{"n_layer": 15, "head_dim": 64, "vocab_size": 4096, "norm": "rmsnorm", "norm_eps": 1e-05, "rope_base": 78500.0, "rope_fraction": 1.0, "init_std_down": 0.0, "lr": 0.0159, "lr_mult_qkv": 0.4, "final_lr_fraction": 0.0, "batch_tokens": 65536, "train_tokens": 287300000, "dataset": "wikipedia_en"}
MLP neurons of a small language model. Each row is named by its layer, matrix (up: input weights) and neuron, and shows model dimensions 0-159. Each number is 500 + 40 x the weight over its row's rms, rounded and kept within 0 to 999. Numbers have three digits each.
Before each neuron's rows, "fires after" lists the tokens most often just before its 100 highest values on Wikipedia text that the model never trained on. A number after a token or word is its count.

fires after: "ac" 37, "ap" 8, "at" 8, "op" 7, "M" 5
L6.up333:478454445506537429369435499534428491515477573477562490507510533461488506569516405486454504514517499563500551536496542534533424463474526452533453492488471504460533427440516507597421508488532490454488495514565555565481463576443516549541506470529542483489473457488550482519527537522451472523547423531569555480533483495528518491451460550476457552495512474539490458463486481517458468452527533508506463458548522497446536449449534480494497540499480527500508519528485437400500472559511475

fires after: "N" 34, "ig" 12, "I" 11, "An" 7, "B" 7, "X" 4
L4.up436:450554488487471551483516516496523477481500519492454490494496470608500476478452572483571482476574483444468461561544469432432395415503499579517489517562473468449528458502492474475465498475531436458499527503547471511473537485543588492509473542482486552480485548469493506512527508520445569518473543469482529506465518460527517506615509501497536487462488530401516538490467514476498619487520539468542533502519506480568537469492468546532497463436405513492514518450510513558435557526439532

fires after: "==" 27, "\n\n" 7, "dec" 6, "Sup" 5, "pur" 5
L3.up225:498465498582487507477427480516504437504475565480494456491520500484490557495494514498529515494527566538454404523537487515411494462517412531504531439471479592548473514442514488505453560472479577489456486540504486420450491539563485464557558449440506474596457463450490526537490518486500538423517527504469494509501559491467481447487457509509556463429496539462561539444519456540467503427549502495582512547488499541503533494456591511508410523543482527556517550521497520530530461528513452

fires after: "in" 17, "n" 10, "'" 9, "el" 7, "km" 6, "-" 6
L6.up343:523460514468538535442511499465539493485465511558456507551429438470528460517543513501414532421386484442491452543510506456485497485573564513491458512545423487522487520469522499544466436527459475602505497493492512495516533484436627517520528469529482536499485545536494460502476549476467459482512399529480470437502513479399539480508447511549524508535413460534479527501482445520476505462525489485507462480539539460429444436477481498484511542495410523514458421478536488518524535489547488

fires after: "con" 26, "," 14, "." 13, "re" 7, "deter" 4
L3.up259:488469457548448579509491541489438462500518550500540474525469521537495547425545510505496479466481528497519529520548542513586539487590475573454480459522503514447529561531458463503396505488482459495536481543505491557431560554527400516485563474451578515464473537476461563506504468520516470464452478510520510540464528452553442499533470566427563483479565564520486511538526502515490526511560504530512482463461508522546474410518479578536556464493515513471552530604522509463471516485476446

fires after: "ph" 20, "y" 11, "os" 9, "oph" 6, "them" 5
L6.up12:467506512518470510500487488576490497485470556513531547477506541513509485469446471499604559478581463509531559497433405511397483484562523493447527569483499528516482431485466506468476530497485490506535524502445495500428523477497481492572536499583516458564518457497433502457519521572504499458521469555481496583471492478446486482557513548488508485579495459495546543532547490478510523529563450509503526436473504507519498563423498533438488592581495503586456503491427529446424478521458506

fires after: "comp" 16, "Comp" 9, "Az" 7, "qu" 7, "Op" 6, "Des" 6
L3.up9:464575427560483451471480521537555474517493486497503562511511470480433525517549462417457525516451468551465514459548456436551473489491497571467454490444588472529468543531441531516556500466511563525471556481490536504460492466500533457457493597578478487517519508502487513524470473446488547446501625530454515541511473528519479433484465482393546518422478516533573447510577516448505545473500473522542554498514521490506532525496540503524452465563483492458505501540471478492557496566555532

fires after: "v" 22, "V" 10, "ab" 7, "inv" 6, "compar" 5, "z" 4
L4.up588:495473459481538445442452548507455520501552425515474522452578572539528495559534490463505458425516477476568512481544489488516488472489468405496485444512504504553494551526430564536451540399522496526520485433456536547562476455549513499456488428466467502487454512506473409487521514499489560495432500531510465550500521510476529455555519494478371490514505504523509520500549520510489534535500462517529508468442367524537549487500453540496552548440531444518547471464440475490482537470474499

fires after: "," 18, "comp" 11, "vol" 9, "code" 5, "u" 5, "Rep" 5
L4.up85:490480484603475478469541526444541517449455547464448508496561483495514507482497477475533483540453433483550495484543482524497608498420551508383520492450581446433477473497495560517521497520480553558540505408476517485484452472520465492485519499522520536518500538511485486529476521496411560500528519507547554477501464472495485439463462542463527496491464451525553470542579536459558437552598558511513569488507531496470421444508550466470483476521466460549457472510534540527419509504529531

fires after: "p" 29, "P" 9, "tem" 5, "ir" 5, "sq " 5
L4.up152:488483521469506488423459532521545461463510513468517481579462490476436517511424565490501498543453507474480474504516445483499504521543486495578542437526477492455527465443451504491591381572486508475443565505497536533531442462539478483516497480514485463488530510492434538476548583526467497475564491514558548474507531515478505506479568466503488478596511431485485487485451476511437410415525508458505590521509481444495519464496456457513549553464467527522481572539541495390552488511549492

fires after: "n" 13, "t" 11, ": " 9, "/ " 9, "-" 7, "N" 7
L6.up210:494563448502540515569513505491454525550551483480524493553475494579502454508516467434594500471413490497491486485538505484525504483618508461573444495499524477559508492570541540496450543537493487517545508454541502514491523441522545526447486448493469543534495493497540522540455446427564521580382512516480558527523510507506527538548469606559497483448540496528471520479520548522479426489532500431491598473520483461520550482517453530489512506452478522535473444501475476512539537433433533

fires after: "Su" 22, "S" 11, "ak" 10, "el" 7, "ō" 5
L9.up146:442511479540508491447553527483534584421498445463502382502529405526527485524527479496452534489462501557474490503530443477465451517583448568478555495466479522464424544525560513474492467498420544472537495476533503501513430501516491468500452490518552554484491550516481481462446438548496499524512513486502550522480542530591516473418553455518498450501575499457532494501540481562539555506456531513500439567550483478448460541460504498557463491497484461461463464566502488538486564440413480

fires after: "re" 13, "comp" 13, "Con" 10, "The" 8, "reve" 8, "Comp" 7
L3.up219:454486549507535487511409561597489467497520441451521529516517537464439518486477494477515593494544495519425492538518484540501499523547507477498557437558556488472593486553495423504444495579427539426491487465465545550495495550574516472459481485529471506540519493524499443505517547494470520553455518466523551590525492541565497515506426534451524498479534508463525515504491541528421473563538464527535534498509479563512479464506474509513452459443413549455471507543529555476435585507520514

fires after: "l" 19, "L" 13, "r" 9, "Tr" 8, "d" 8, "D" 7
L4.up142:489487525450526484496421487555540560458463509448538565470510510442479435533492520481457491490569485521560535499474401544505491504510481555458439494530563458467512468452507513583480489451547525489512490498504450527447520475456525529561509467557514493552535510543539502439514424490511546488504442472579506501549461534495380498514479547455523526563531441443490480585424476533507543514571496523504542471527479459611450536463491530478538524501450524458457538470501425508518546506551531

fires after: "re" 50, "de" 8, "e" 8, "he" 6, "ne" 6, "decid" 5
L3.up260:464541560562570463515515555459489419582517482472506543479485521495441508537536499545399561466536463475474533436553484473468515520491469515482551528506569415449486460420476468526465471484441469448556443512483464497458473500443481540447508465519505526497545455535498568516498536490517490488443542525530443470430499523539465460454509520475552511568427481470475498586541508457503471500564462568516450570477524501499480447582474496472523468512440502467479542558470554458483561498440484

fires after: "am" 25, "Al" 11, "z" 9, "al" 8
L6.up151:479546517439515555497453511537503505512501525474531478496561423483486477551521479469488492442468450481497530583450506493532463452509537508521469420459512436387548532508529510520493516493516489474504493520509466531491457471607496547585464520509498449524432445463475537619453472482555457523518524598471476482439499446534490472564496547515447457455514523479533495491539484558394548504432543541564424441488470455501518517540555517522488500498481476496492561511477497594545493481512499

fires after: "re" 25, "comp" 11, "con" 9, "c" 8, ") " 4, "Loc" 4
L3.up435:405541504467477564534486574396509468491506565543516472555532464488489405534484486497490432458462544587535498484493465468473471479457541491489569508437514470533438509513520484476438493495507464520513483507492496540402540512488478512464456449491507492588522493503526508478496541477447559526558478440462486599495432468535486485502488534489473536480550455489507540522531547497521486475543528459549550487431516506525460478520467580586461514512450560466509453501536547405562574477487545

fires after: ", " 32, "the " 17, "201" 5, "wh" 4
L3.up327:516484434455466532464587492547503468539507493510481534470541475499451460457528513493455522511473545427428471539433428506413559483446510470457528477543456442449509508595516530562482438574509495507511490466471534501522507554576492525453529504481497513520456492540465567505452573462496440489432473522535537497477488384517464491514454473451494479542501474541528510469521460550481516553522415507446485560508520501483499530505597479404578533467523495449486535492534483518561525477554497

fires after: "to " 39, "fl" 4, "o " 4, "c" 4
L10.up153:508527520519511474558488510511478468565474456441451513473467538426502502536544519468488485504547567584551530562514505531484491454458515427459555528577499534517471476509559566503532442491517522541455548540499563508491447483469579542530555489518493531480487481509544538464429609464505539493487484503500482459461482460533442514483521537475464500531494490389486536494503560549447521519520521461460467474506507582584455530459437524499456555540461528496622563533444515485520456563509529

fires after: "| " 49, "to " 4, "; " 4
L11.up224:534466507543549422558483450442491520464489504422531476470488496432465501462496478574481543494469493519507514563470571487537458516526528460466559482541450532524493525430515426493525463457457526517466534502474404565450487465478459514501542541522531518474497544473451514557423488409546579504490483482485489484504407490493511494472480519486553492543513464522460555481543591486495472534537472491473448408527504480476522480569585569485553506497432454461516484478481515434413549501567509

fires after: "V" 24, "\\" 10, "P" 9, "Am" 4, "Ab" 4, "Hum" 4
L6.up286:473554504487512447474545452563573527493478496480480475571500477573499506514509477460476458547451446484549503497585494495508475471450434526511442435582527551522492552554534501533520561480539504429530565517480487494528464459606489503576460519470571471420506482446579482570546495517492569488444535491475497522483556405470461514536459566521454518445549520517501527448551507470440463501518465521480498454490602489502486480511493512540526541486484456475540505475464486589434494502499497

fires after: "–" 25, "sup" 10, "9" 7, "um" 5, "non" 4, "the " 4
L4.up418:479540483462568465514477455445455502468508499463511505460421546555427545505579510524561564543511467473524526551488485464454534502517559485579443500494513452454489457547497543470474527521458518454473520480471488495503472496548536479535503549451459451542507495497513488512440524448385478539442456543530483619460522554536600492540534540492515469489473545495599521508489439459540499454481557424470511447512470557464536425457484493491476473480513494491531493515506506529523463398554535

fires after: "to " 54, "not " 4, "can " 4, "t " 4
L10.up348:401482551530556493530514520501518468520456479490481531545591643545534505506463466498502478499481488467556562535548515515521480482529544567493578553476445529523515481488540543500507518531480538492547465499455472511440522539465413507515527444457472530535465414506539520403434471456563573500496521471462494457495488532517564518476525511495518531521550483476491479542564576547507468514529498527580509452492536463451477507551466473570472507417468521491544555514441404498502500500531506

fires after: "==" 17, "\n" 16, "\n\n" 16, "." 7, "con" 6, "===" 5
L3.up403:479493447468482467520540518458510525442522535546476521487493562560506517467556499504547526537553452473540434548398422521507531494551515492534475520549479478491420493502491517518524490468497491445519487485525543531561546529547513556538448511523555460485518471493574520519490516599430499533505524528567576525516492477527505547567485537490526518474469593439580487497464462522419497454548474498527441543548477525415501482449502569520410461458402510498450529541442509512531525459511455

fires after: "==" 22, "== " 12, "- " 11, "\n\n" 5, "ep" 5
L6.up464:494523505594498491504570520426471546583483498524493474535419480431496509548510502480424496442471546475558487554521503520407513526565476477457469461474499564490456422515469556404564505512488461572567492581539515549526592522462526551504463490526495460525453512446456483471486446520481451466523495460462443543501483495477493487503560478448459461478508525470563537497453534472515552505484469521496415532540506557503536492534496553496499525480473454450434495545525439511437500453529551

fires after: "==" 49, "===" 9, "acc" 7
L3.up326:479429453559420586474507524540583568522525541484463470509508571456467494464519488507473504556425511505543534472497443467507498506486482484555472517489456471546545472550508498510528525491471539558483527494514481505485484558463519486477488453488528505556510582497520458523492562463487606518508516516496485479496553458373380488499568489481535451517480513543493461439553403483522443513518517537574474489447508515567526494518480460508420529552552471524497494521471562544472592493486478

fires after: "comp" 15, "comm" 9, "de" 9, "ass" 8, "enc" 7, "Comp" 6
L3.up66:481553601497435545542502494381484474482426474506462473509532489510469558496541519398549511507522509541527525530433470473524472552569475442516506488465537453543492415547532448502474446485513529561460438456591457522482527504508501494490475512517510480527476405455537496521534452461490525468506507474505474485461439539493536601539532541539508489476518433510575480497556482476507554550532486513504528519505467484409473567456511542542487433523460486567536549496518467544559540546512524